Part of a small language model's weights.
Size: 14 layers, 4 heads of 64.
Architecture: LayerNorm before each block, learned positions, untied embeddings.
Training: a variant of Adam for these matrices, 667M tokens, 10181 steps.
MLP neurons of a small language model. Each row is named by its layer, matrix (down: output weights) and neuron, and shows model dimensions 128-255. Each number is 128 + 32 x the weight over its row's rms, rounded and kept within 0 to 255.
After each neuron's rows, "raises" lists the tokens whose logits its output raises most directly, leaving later layers aside.

L3.down787 [152 186 103  83 129 154 105 115 104 119 162  87 118 149 149  50 108 148 136  87  98 102 138  70 160  83 170 146 120 165 100 147 190 105  87 156  81  76 136 160 147 119 124 101 134 171 152 151 140 128 155 142 181 193 134 161 130 137 166  86 167 162 118 136  81 133 171 150 132  93 106  56 164 126 113 116 123 163 115 148 110 177 124 142 128 138 129  97 135 147 138 131 150  40  85 180 147 133 169 141  88 127 140 111  38  82 197 174 166 139 126 100 161  81 128 104 128 104 172 115 105 132 112 170 167 185  49 134]
raises: "]", "”", "===", "\"", "mate"

L3.down644 [ 80 123 148 142 115  48 153  52  56 113 117 138 119 123 131 148 117 177 155 147 132 101 122 156 124 108 129 116 146 148 150 105 105 124 116 132  68 170  89 158 168 143 141 164 121 163 155 132 120 148 145  84 127 126 135  92  78 131 153 163 147  58 133 168 118 136 107  82  64 145 115  85  73 133 181 108 131 127 151 102 132 126 160  91 108 123 133 132 141  88 111 164  83 118 117 135  41  93 131 116  95  60  69 106  90 128 103  84 139  85 176 144 132  95 221 135 124 136 184 119 100 113 143  83 118 125 137 112]
raises: "op", "ography", "duc", "o", "os"

L8.down984 [116 122 134 132 141 187 179 176 146  91  92 128 138 156  77 163 130 152 102 112  68  97 139 172 103 114  88  51  85 152 119 117  89 118 146 128  79 141 100 197 142 136 195 165 106 122  66 125 157 149 140  71 138 165 133 138 123 136 118 167 120 102 132  91 180 124 194 136 103 157 134 105 192 138  55  91 121 111 145 121 136 135 132 122 157  98 102  90 135 115 109 158 171 108 104 126 153 107 125  83 142 143  65 113  89 108 177 144 124  95  74 134 149 127 113 145  86 110 110 140  83 153 189 118 129 193 116 120]
raises: " their", " the", " this", " his", " her"

L3.down52 [161 161 165  92 104 115 156  93 122 118 148 191 203 148 130 100 100 164 123 122 120  97 131  29 158  99 131 149 129 160  61 157 110 111  89 187 131  93 166 140 163  75 159 138 115 151 162 106 138 141 140  79 122 169 115 126 136 181 159 125 158 118 107  99 133  89 136 115 154 134 141 144 203  72  88 150 117  81 161 125  60  92 133 153 104 121 146  98 125 100 121 126  86 146 106 144 120 181 152 140 101 138 135 186  69  62 174 101 175 114 153 154 189  79 139 104 132 155 169 104  86 111  97 147 178 132  98 171]
raises: "===", "\"", " ==", "]", "”"

L8.down250 [100 139 176 134 124 178 155 121 130 143 103 186 162 112 170  99  89 143 117 112  57 124 125 148 139  92 132 121 165  96 118 116 147 145 109 126 158 151  83 120 156 178 115 150  99 115 132  98 187 139 110 146 170 112 165 131 111 134 150 125 126 126 111 145 111 138  70 178 154 118 108 181 163  84 119 103  72 178 130 186 128  75 123 100  75 112 135 146 142 118 168  80 101 138 158 116 101 137  73 149  94 144 162 184 140 203 112 105 149 152 112  48 236 131 102 118  86  94 109 102 155 135 131 127 187  97 145 139]
raises: " south", " north", " area", " district", " where"

L7.down709 [147 116 165 201 123 130 140 116 141 133 100 125 117  96 111 195 143  93 107 121  77  98 162 113  99 109 106 130 104 165 160 114  71 114  85 114  91  85 148 133 123 150 177 172 150 104 144  90 144 189  93 118 143 123 114 185 156 132 114 139 112 102 164  95 110 100 115 154 156 106 119 148 146  95  51 119 129 101 175 182 131 105 125 138 153 181 119 105  89 102 162 150 157 107 136 144  82 138 148  70  94  68  84 104  64 114 160 148 147 134  79 156 179  96 170 177 127 111  93 110 110 145 160 137 128 104 107  48]
raises: " their", " its", " the", " his", " those"

L8.down1166 [161 106 114 128  97 105  59 130 134  91  85 169 114 128 110 169 110 159 101  98 130 156 175 123 122 189 121 131  83 146 130 126 110 139 121 131 141 101 147 167 160 137 103 160 165  98 141 129  71  95 131 143 146 108  78  64 108 101  64 130 145  80  76 118  92 116 171 194 130  81  77 129 122 123 155 134 145 101 158  94 177  90 166 134  89  72 155 144 186 121  64 157  98 122 174 111 146  92 126 141  76 135 169  88 176 116 103  85 153 197  92 170  57 119  87  35 160 104 133 160 128 107 151 172 121 146 126 162]
raises: " Film", " album", " music", " song", " Music"

L7.down1143 [128  97 130 118 130 148 116 118 155  99 104 135 105  90 112 106 119 143 112 211  95  70 101 151 135 147 165 131 119 154 142 160  73  95  83 132 142 136 170 145 163 106  70 145 167 129 161 143 121 150 130  99 137  96 106  96  71 129 119 180 190 131  69 166 174 132 122  94 129 112 126  88 108 175 104  83 143  96  93  96 118 127 135 123 143 136  99  88 106  96  25 101 156 146 121  89 139 210  82 159 113 158 158  91 171 141 113 186 122 167 141 164  82 164 177  84 134 160 129 162 130 119 172 180 127  76  80 138]
raises: " episode", " album", " song", " music", "!"

L8.down1371 [120 153 104 139 116 170 144 125 138 101 115  97 173 135  43 128 112 122 115 108  88 154 128 108 147 127 140 105 155 155 179 141 119 136 113 128 143 107 124 154 119 184 110 183 170 135 144 148 108 158 158 176 108 115 113 102 122 145  55 174 182  89 140 136 151 132 168 119 141 175  82 158  95 143 105 140 158 175 171 138  75 146 149 136 156 148 121 113 132 119 139 101 190 132 103 122 121 133 149  78 121 127 141 135  93 160 168 102 178 149  88 216 126 141  84 108 119 127 113 136  97  91 142  82 137 144  92  62]
raises: " their", " its", " the", " her", " this"

L7.down479 [106 193 104 152  96 190 167 112  87 114 142 132 174  82 110 138 112 124 110  89  91 135 156 121  90  86 164 158 121 177 139 109 136  51 104 111  99 123  77 140 120 137 128 135 109 129 129 135 181 173 141 145 163 198  77 148 137 115 167  82 115 110 144 163  54 165 132 176 137 138  84 129 111 109  97  84  75 145 152 174 141 121 122 142 154  99 137 137  60 135 160 114 115 156  71 153 115 194 106 172 107 127 178  72 213 177 119 126 142 167 122  88 178 129  90 104 153 126 141 133 117 127 110 160 152 134 142 147]
raises: " Location", " district", " area", " village", " city"